config.yaml
num_hidden_layers: 15
hidden_size: 256
num_attention_heads: 4
head_dim: 64
positions: "rope"
rope_fraction: 1.0
qk_norm: false
parallel_block: false
init_std_o: 0.0
learning_rate: 0.00124
beta1: 0.95
beta2: 0.95
decay_shape: "linear"
max_steps: 5380
MLP neurons of a small language model. Each row is named by its layer, matrix (gate and up: input weights) and neuron, and shows model dimensions 0-127. Each number is 128 + 32 x the weight over its row's rms, rounded and kept within 0 to 255. Numbers have three digits each. A neuron's up and down rows have the sign that makes its largest values positive.
A block is one neuron, or neurons of one layer that tend to fire together. After each block is what it responds to, as a language model described it from the Wikipedia text at the highest values.

L5.gate63:185131115131146105039124142135146163167203065132113148127084093124090102167115146123103125211129129105119113101156113182131088136143176120114046099079144092083172155105108189149153123085147116137146163156162158088078153142129114116124076122160119130117158158173141039137158154154100124189180169081120153163116114080124129089162133175075038105152108104139129163131120126100107129111073
L5.up63:150103096147105159105168083199126128123116147151143098128079139082129085147154045097131152172139089114158127148126067160122149147164124123111195126116168104077154119098103140158126170153149127153119163116116163110102132171146132051213111129112122137155126136159117113112146200123125113137136137116162124195163136126180125109117189115154058108169082114105074135128105161085170166160110
L5.gate68:120149101114105188195151107093141113132090045151126146110150110155113119163148117083126150151125117115153098126105118144113142185123139136187091136120095171137126114195183135129116095106103138177187088132142133205117136149117163107132103120113155146084141060101110110156101132120200061133125159073161126172106161062140102152149165103129111108119091162058148159123129146113127078195139
L5.up68:153143101129137178163148137168169150088109112036147101137119178140178161118131108106138175114141124129119161120104121121143118173161132163125203140080123099130129065141142094184076101117151106154154136130166106120133107165159147130139114109049168100144125085145135147102133094136236118158178124156069174164121105083156126106129133104147089111120141084057118136189133147089159158099099
L5.gate354:088165115136106137141142096121153113185129141168106081153122081115106024101157113142119151114164142103124093171152140085135043126091186128104164090191089105102072137162116106127156085176090098114151122162045163116121194216130123120126078128084091118092175108134148138136120126084160098080096133066113115177115103130028178132113120103149150106053155102127074117129150121139095151146119
L5.up354:126177112158147172159111136090117156160107139133133216139086108117139099170128139118115164140160106084112103102151030139135100117123210138082156149123099100135099157156122100145138158134111137142129109135066152095128161080080100134102102134120137167159132133141126122079106183141125103179183098125145130120117177069108123180078131157136125175106138163062119075081117146163118194107130
L5.gate395:155123156100148165117111153155123124125146156122124072057136064124133083172169107115169145090078158146095123103175106108153112133143171155183151138145156133079146107180123136093080145186138095156152151133107157109106147155122081095146103109052152089119126121129154130158142151125154061111102113089144081219125076122115153143102131088101102137113121160138117121086128075143156160145128
L5.up395:090162111163143100131154091147128146082178128094079133111160104174123116122086125113090153144171152144140086135124157101096192176188161126139161124142116097118066128104150161200120138174165147122120185170118135112158081122165100156097140134118107131145133108103092129180172157111140085128140174138105180181167173053068157121132117157052138143020136175072066137038148125162120157194129
L5.gate476:127118070097164133151107137146162106143162112144071126159128123186081113159127102169178152142144149092116175138144178152133118128090152111159079127134173123142127153137138133125066062128103133152157175157115110155152111149187105096162114140121150133121147131136125102134080060089151118127107153180063101059131120094160124127168064078164119105070108127152180196081162147138165175105106
L5.up476:076127105095091118137093127121110147132161146102175132099167092157115142176125130076169116108161108105134111105100119052115150155103189196103144135075078212073134138138114151089099084153133149133164180135103094080095153173132140109113104110167184165111124104169163133128171138146129137145089158149166086112138097119102092107145119108174141102072174103085155107086105051156126150091124
L5.gate489:100089108129167210136168097109178163044153164147102106181151062118141111136133093161052128143115149138108197131170130097120060117098132147079096146140140165092130173164125147138124160175125094143142152165116195088169107119147104095126110127117092129068084093149128170186115161156128083116092165134105137147123132074106150108170089113063151147101139158139155129129095076125145124153177
L5.up489:079129111084166169166150111153165077108150095160113147115132130092186074129106104135132088077119109129165133171117099084140116154118118106147163138143112151143144134121112116115112098099145106040120160144159145105102132174145156102096132109140161125083107102144124106127117112084136115151159169146132101156146114116111180065101187105158057075191098152143064123078125129148075087081112
L5.gate558:127141078141155165098130086102135138082096076164111125094151130148145132109143136087110126123099096123144150171113151121183101142152161068114165154110085093074108123116139112223118098105148093163147167142153148082122100195138169134042148120118129121125120144150162094166141128094153145097168211155098084155129132146069198049091103100060097039115120082144146155129128150181116120124159
L5.up558:226086104128142163099114081162100178161142103097107155063077128123101114171093138158200158144133102173119103142136160112127129166074092155106110125105135129146181102148083120161155120165155161214177133097142168169122132119160116159137108130122141139111123126133144141157154097107152082125133182079126135119148116133134138140149093128126118161115188100163112112140120055157196136127117
L5.gate696:169114103115091147107162129124098125113118125098134172156163186142158133171125174150096162137192160096118134146130093164170084208182141177161162130086108133107083157098156112155094116146098130109176193182145122095099154127148118113105143113083124080118147175123064143048163122115103147133084125125118140111112125123130092136140154164093121132138147164144081196096157166070077180097128
L5.up696:106086185174122145122200138194155116142099118103149104136143165130104162112100147129119144158175111083170096161199085152116124195169154116142190063139122105084117089155176083106077095139155185136118172129085104121164157109072132122076100138100134122137146104124119108143145131165169023116146138073113120114091115144155163156104134059127085150157193189140159088111130149110110166065129
Mid-word "tor" fragments. Word pieces in the middle of words, mostly "tor" and "ctor", as in mo-tor, recep-tor, his-tor-ical, plus other inner fragments in names and words.

L3.gate179:157106091100129150049134098092154182120085108113129068095136121109099159158072089139147121124087162131133117128088141135169084123144189196111167129043075089133129136069109134105124120130128103132170152144133109134105193164132089133118071133149142185127116142074171148199151116104149134120162181138139133113132148156127174123121116139138185162124109149128173092131121051175178123096130
L3.up179:118124195139159210125113153099114185128087089180178123111100139184097124144125140169078119123116157145164122088171153120146120097133093176128142189071134141093169099150110200137078106086116142124135093146135121112172139166126095140099112112063103133095100148145176130163140110129176159128112127193107130105101089107113176140142114082159111130074148138080115118127117144096175078136122
L3.gate277:180141086071081180127099109181182128106098172139126154182074095144126127171136172145089113114116152119114180094089151155203205119139150126188115090088168100136160103140084148168111142086151148192154064167133094187151125140129166166156095146134127104106161129125142156151111091140123077109164147121133161110130117127125130157156161131101109100177174153081143154180104148134175074098199
L3.up277:116156142108195097105107127093119092164110133134125132078164162112072131101073091199095164109146122106145158145048128106073137141134179096092136130162165099144107121123143152130147148150121091190144070113157119109045155084149139119103126130160089076111173120135118118153115152162166131093118166140148175119141109163130107107123129092079121099130137138119128097105113153135143091072109
L3.gate367:151143082150081102075122176106140143129104084132102099150116117113080114153074149150093118138120093070125120143141142159169079157075075133141081117108136140201053121146095163148054173094109084140130120052097104149110165124154117126078093126141099145102078167139085097147145104102122164191180118110150142081111088139115147098143141123131117175126145070202133116101131126128103116140131
L3.up367:150115107077153110102111122090169131103048086180130104115150095083065143129128104174056158178117118075131097104116136130152120170119150129169073159100093133130087134107060160183079166147102122210122140074091189072145132150180132089093123091134133128102116108115139108134123088100088135153085119137169147134124128126075144113104137129104109120116129108085099143167071119104138048118084
L3.gate533:114131129123077125129182125128131148102166077147121072110125079124186061143179145149113120114145165119090100133117110101168038122143142106131089146108132149091139148140146133148169072153109092152162182132170173125130161194123084127124088101159108155108135111127156150159160122121139114130145176131105121120146153141082106165164116143151125160187192109152214118134106135111136112182111
L3.up533:117107139124120149065179137131136073144147110130147123121077122204079132147159123093114078154163106103079075118120169078125105140154056076094086127098110110168153185092136138156126083084108124114148145087095143201159163137144114137135157132141140188115164097130155167118147124117091181144073152107178132101168125154058117084140108171110113173095161106102148146183121088178128141103116
L3.gate610:111033079167125152131170141101149154132153078129099064147069185097099102139127111132100147130139103098124136086125077129139083113166064136130130093122128124144123094115167134146170093120194149162198151109200129175071040070132140150060091127142134130143174134179084138106172141146112116085178131129102129158063149107090111146146205122174120105136120119141158175114161127127111099110156
L3.up610:166120073130112172172179095130135152200143117086116129087145103182118137157178135079098088212128112130114138077164096071148115151158103147102116116067093183123159160133110127154133116110141115118175151100104111154097088093124117144093137105139102094083149121175169098154102117151141110130129145075196166088095160091190161144144158123188128154093158139109150089108094123051117116110126
L3.gate622:160115123173125113116118162115255113154085149158147123085084111087203094116133115142115109124147144127111145115141111165123132140156143124109094159141103168143084180115131115144081150117206155089166166088107070171116142082144159116125110092167125093126138171123179156118179137126072109119110171154142058099152102181123080126147072124108130116152102133084132133108130055096104132156154
L3.up622:132094132119134101140158131118164065090124075115126125163132072167167081129096146096140144189150077170127092053156155095176073158152132179176103137072142098134084146170077112187128123105110151067122123098122127190131115098096102168119136056080072163146121148090179152117182084115110179131156099149109170139114128153127181133136164120092128127140131078131090164173108109141100098091148
L3.gate624:148159142111095136095157136098117104120101107148115060152113122141049151136111088119117132110077163145121106115104109098118153090109098104170145069141111156148104105122161157093126166115135138137140083069077168122080133104095143111112129082164121091116197148127168112133150091117123061125100076135147083133131153154118090156115117166166192103140148171152138122139114119152096074155155
L3.up624:161105137105090144164085200148176123159110085180170137191133087189093113107111116106063111111122074061153103117154087108154127129119071155106117132209096159199110137114126082142102156103105128071133158081138145147099120102065104154099116113123151142183163127091135156117129116095171137153112108177143120171090152127082058117145134098098128141107174121164211187095146111137118132132150
L3.gate666:119142135071146111052118199197127150118105168180139085131147162131167102101098143176070123153126134181104137099073149112143151099086045086094142128120161055164084073084113190166140126114128135107120149132126106127100134121160169129146138095142107142132072100143100126126167086147129156150135123100189160144141096131107146120139115102088090163109141105160116150122081131133107088051128
L3.up666:106147122140123104116133141145141090096130093144127110146123142123161113110108164091144144166063140131079058111147121158101093135154093117139106092107087147137119096140124168086093076052088082068118128107105165117106122125152160032079151111141144155142182158153131089108154131122145150113153116113124090130081128106127148127092132115151102122177142128071167086184138075168154121135155
Mid-word pieces, passive participles. Inner word pieces after an opening fragment, such as min in nominated, rm in normal, d in issued, plus past verbs after was: released, found, held.

L5.gate87:122112115122124165082189108156116108122103142138055113180137179109130089163135094205116126113111101153091174156185141173146075128133056109145188175190097163164124179107088102076157078120109123139188163126142098131121124151130091125135108131163139072060151119105129149121159073162115119125147153126121114111142085166106136102223094109124134144154132121152137121080120064159130153126152
L5.up87:141137134117144129105122080155114194092147051095098134180150083083091149133147079189151110131125145169140099139110042084109070096120139156075165126167124085117088185169091131080143094161050168196157130106122085145178124149159046164129111138145077100107149098139149133127157113170102103105139196127171162132085134215165131153132106163109159112133155105126101115147123103123130136056133
L5.gate197:129092131107112103081111138139149114131123142053127125136138132143105127139109137112086092091156095077095155155134095096098076172111131044117185147127109116171151138112092132175142118113095116199187170065167113092105129138101053169165145136062113128136144084126128127167162111096173148104090102133127108172133121090093108110158120099080150099125114135110100112093085038175059125107166
L5.up197:110108163164086104105138147121145120183106135150116134152139106135056111138143145114142132193096126109114081092073109069179146141074140168117115069129159157151153150137049067152158094091047089168167126180119093183141160182129128150129139121147113109159150097165124114159128121154167132084190148110146125164158133194116072147140156134134139121092130113112151145136143122177154150063128
L5.gate255:109146148152136136145146110102191137094138104192083126153062129132126165156101096140127162122202160077130092118116086118135111160057144145118143123121069119137115087067106087129101075133141055138131144182093101123158124187123110180161128100081037163103145128172159153153091174131162198135141179102098111098090128153140095060095116119122166126109146066088073135136108110162132139063110
L5.up255:140131080063123015147109108143083151145118094064110089160141132090047138096132101129144116110134123088164097101149145095169140167130128200110112130133147159096164127130108130133132141134097138103106133128104136050129117147113129094064134108121116115108151119064182081104133102118159145077107074160115073158131137140087094117155112091172114136176143102113205058120123152108134053126108
L5.gate313:135106113121056148067117101137114105123093171113117145129084132117141139158107151111134120154157121159136085146168147178133113129174107124121133133046139133151117072119093116171129138114159151122135179158107109136147118071118128155126077109069066123133128068121124100151185115161120117122103166120143182103140155131158074139095186138047113101167135074129115225111131075114089146050181
L5.up313:179133130111142108126117114158146152150087059164131101156122202115136091157166100132117143153131162135153097138098086151130059150123163121095099173056117065144169143125126120134132123143134131141136139077110145123158146134246173160073148141145140151136129167115139134093113149056119100028150111073127140132217096181111149164125149117151112114150116113140118146186145140151147102080112
L5.gate466:097104171184131161092180193180175114138082071105124134124086173084102109143122068113090101133141117121098129156158076093129113182162102117099134150021097120142144099125146156133149086089136136160154142096099213146123077133126173193132115152146162140112090103108149109129157151096169122099119050153092089147153160141166157064087131108122158096129114125084193091162083136148158125121094
L5.up466:134063099083115113063092122161081126147162111129117150103079169126133126127154137152056101122109131148108119089117109155145092170130161156097104110088130158115114115071063125166080149121150165161108107087130132058122126096113133156125120115187152111112074074103145134123148123093153129152108149088098113116194136210116141109120157149098173146104151142131117082168070168128141210119117
L5.gate520:128138111105143156107111085167149139137126096058153042152034135071127122123124104120104133108119085085110159189167138122127141143189163051120155126085140034160128083162156142168123122097144153126174086122195134109113111133143152153129130148161143128092132165143127124132150109099140118141095103140088119147131107172151104088156140142161175126079111109167112197079124103142114136155136
L5.up520:145094139133077156154133059164142165206091155133124125113091143138109140133144107123170134119126167091133091129122098139157141113086127144118111119145165113111157157172099157185147069131070079167111070082136162114145117190164163159126120174127129134135162138136132106160127121103122087133109144159056065143163118144069059101132175107102134071133130082115135113114138162128136200145121
L5.gate533:126151138153072110136179156096136155130095095064125083158118132067075136152093116134081149134178180099107139117103118065115208121175111115153119185073106134153131121097081145085148140160134142152150134148207158126139168077134139148126164128168076089055078178156150125186100116165122144089107140223155135183141125152108155159150141125142114098157156138102113131183123141158171123114188
L5.up533:157142118176189140169187190195194109142075098151159092137144146163130097116112160113110169149106183087108160106127165130167098165105197083088122102089106158113167158177111063110165147158124132216144115101124117121132162099096148157184116175161130083122127101160123124102143147119124108121127126082145096140110173139102081106109132111096165142126124134126158147131134117155080154106124
L5.gate613:107131182137122139123187146098149141177116094110103067105121104103170095160122206156149188129162116111076117121159175157153191103125127158086174129099124092123153109103072143099095069110147115130154110131112118099147077135095140173072116100076111143110173105150174162151195120096091060137155071087200133114153115164167151121151137162096127136148127091104153133081091119145147095109147
L5.up613:107134114111106116098122101216122123130128094129106079090135140114089086175097189182138111177116172140118106101170156127152117118124117109119172164153201136115112134145106161189126112145130132153140160108133130091142134113146126156123148099185136089055189135167191101129143115097104151145118097124130165162189127174158112149153121128171119125105207115138110110092106069123146166125107
Describe verbs and -ation endings. Mainly verbs after a subject, like describe(d) (Clifton described Dillon), appear, known, contain, plus suffix pieces like transform-ation, consump-tion.

L2.gate554:115127116135147152089135089130178118127144050139125097136112105108091082085117121108129142170103124090141091136126116076155107177135167038099146140069104166125159155066058180108116098083140113123163141151196132146084170158071147117141129135105102179101195136114086112155141091139136137089110114100126170082138142211151165093097190097135103108161098153146153122170077053134115159136109
L2.up554:092145144155118101102106105138112106117077128052136136130077114152116064076141075163156112149086174126136114120142113127090081121197065102143109086109139135067162167103139095184151147066143118139123093126179149137119157160083118162094153097143084135149117130106149138121188096145104108072131109096091103140152150172089152082135169173121112143127175181136176139092132141152065104156109
Event verbs and time nouns. Past-tense event verbs in dated narrative (released, announced, completed), plus time nouns ending time phrases (day, year, took place).

L3.gate22:148133153153109084139180108119162108134119082144125103143159130137148144099101125150093112130099148186126154136138180095098057153142098161094171089159119145096126125131138121124122151083084159164100177201150184101124112127136127113125148113165152164089109147138174161141092170075064139062070165109117119096063099074129154103100150127087110092098114121073096100107084109175116195161127
L3.up22:112101103125146129097149135163143134150052065113070146143154055085095077127149120124138088144140096134094130089088094077157144082151128109114107176076160130131107152171193104147086131157122086145119118136124106151102115158126146175146162182107153055154183086099172083151104164123161147128095158091137144097097088187145128156101126098169116138137084143045132119161160084124140105095153
L3.gate229:126052136185141099091162142084132118105100087137154197143146127134118075091123138111130122069124110105122102165120098093115106124126134179133111122211091165119152109123126170141118154171068122102184149098128160084163123104160135103129127113095134155078062146112198093124109117095128138180123117119072117088103163081144177094187136104122097153173136144101140170150127099109133147078102
L3.up229:157146109159081144124136092141166133115129103120193154142181157050127091110098121069118068167061138149089155166116124079139086137140086104129165143152112082107080134161128097100093140129116108084075098151146107106102164087094150100150170112139122083133116151168115142086151066093122107150109121161111164117097139136104120145159101165096061105135146107114088097128116122147072122138168
L3.gate241:116139125188103145135161173110127155141099105167177155196156134178082113152101119113122154140115110139130113130133123162146139110121092132146136073128117156098140143107114098094101090187085136157110157152118093123114096162179093127072105105140113127153099120078099127138191103116129150164133163152090072128112105092101138126125079142144071076095112142172191138150134122093164139164124
L3.up241:108159092173079120075142102099092150081159123150137136172154106194123174125064116131139126104106109050180155124087127172099086158076084165107118181150073120110145085138119114107147203168104105084076134170164055126184103099142128108161133089119132134097130137102100156204138161151187118167134148139120134131132092138115148089183143087150115110084106139107100095109083139129226102115072
L3.gate251:105152064145158208121172126107085085183095176108178130128131092102105138156059084145118125142164153091114088191142150082143066162140152145168117137165137165131157104137112120155146149134081063090129124145127139054108178201067086130200136148124125121138101124157127145133072140151126159107101124132045183145087170161091191074116150056149116160132144142110092067152124129139141126149143
L3.up251:102129156125161158078178136142169139145058172074125082153112110144147113067124075131126156136135143171137195076141127127063141123129108131128121115115102119059071108108112202152119128206182064112122146140137087163150120109135156143182133150143121116145134111127158092175138124200101087078149167081123176160120096104178139184153083093115143094133137139132142136133136113133128117112146
L3.gate402:059081208083143162135110120140114112106129178106118128061130107136173152102118093118176185111101129126134157129086145105120091084126138136157133117107135140177135113127121107150110145161132183153100158173069191101160119178191115140110136114098146109159090107139090132186160170085065106120117147107132179087132155140125167169123124144074113121164154093140176124100195145174126125122171
L3.up402:137141192115101175130106228182200089142095122121088158090164101124170137193111121118157119117150058119107120176143119143075160146113080148149097094150131121112141127156156086147092128104079168086140144113099125128141158096117177053176159142138148178164104133119171136134095128128085169107125152083141127158149114101174112140088111052140063072096166126090096131100157137175126083098168
L3.gate478:086150105149132137153115087151094096168098188153088112136154136124125097176132114178111101098176160116071073126133077109136126145137169162098173075117123214173145093144110094178128182203137067147166173167125155070093205167173051129081145163116154122096105129159157086135158134132142137159057081098112147141077152145124161111120108149121142135114116134174085116104140112152097134104161
L3.up478:098145150126130205093150170137146138117089165127132134134151154203176174089119167137146131106178116118112149150139148153125143135078119099109153171110126155161118144168152113104107109090146133147131146172095089118176147180145143059148171152101192125079145105108144113176111115143130144168118152089131136117157103168094142112134144106153084108048102121126122082084113082122170129106106
L3.gate493:137085116121131140117136155177193090069083123173168131113117081155147151160110126153110132169130126121085121121071102075092148170146186183089141114155086118090135129134066106140061108131155131123191175209121157123115111131110204137132162188128104121104141126102126122084157142106073198084101175146151124078105172117153143130139171086117123084145153163077101178148159135159114136063146
L3.up493:118089135175100141090118095126125141130048133146123160140103118077102090145195207114103076139159103093147135142115116083151070111193163129130154137097087086148111158064146063110089078129108140134149153157152076152091149087107129166161069095041082095164170128124169110161059070122122076086116150089146095127158103114109114179137180107132106153179170121134108153093178154077049145081139
L3.gate642:172116148152180140112167111133108202092122140077171106143094194142116134097100196074115130052097113106097136144130147131121177112149207078132160135153120155084161138104108108121122093122193061126148220179170136095136182167129089117160112123094148122108130079080097105141128117168115122113112161180091078079077129111140132152114143120140121123124156103136113093093120087152126177165122
L3.up642:155129162073175125148152143164150158130116126050098171107124080099165137085224111107189125151085152176113140085142217068142140143126129097143146097088152164094111169135136117214144106124156152087102109176078145149193131145073100142170139126156170071117158144144160178148108135140166123130073088141118119151137109215120150177117199141086145129167110149162139068130137113119124166148116
Early mid-word fragments. Second word-piece right after a short word-opening fragment, in split words and names, e.g. so-li-d, L-ong(March, don), tr-u-thful, st-ru-ctural.

L2.gate478:108137129163150127131166144156131129150047079123112101150083128155117065149200088168098135098122163176125172131186143124161114149137137117180155143137121129135098170176108163136146102165153090112182113112141184133134134138140144138164108136132165100111173084141109177138131154151099137078133172068135156073119151163111171098099142081119148133120189118137090103106097149146130145107119
L2.up478:197096088070107143171148180126118120126142125196095157152118166125125119102127157140147096179130150158072120143139149140133130124069125138111097083126178123168128161128134126081145133152139168153095179145125126185118130175158137123171118156177139137134121097142157133139139159131135140188137095156108116127115136167094159156120122135103103096156057093143117106160128109183102179186037
Word-piece completions, esp. "listing". Second and later pieces of split words, strongest for ing/ed after list (track listing, listed); also te-ch-nique, great-est, po-em-s.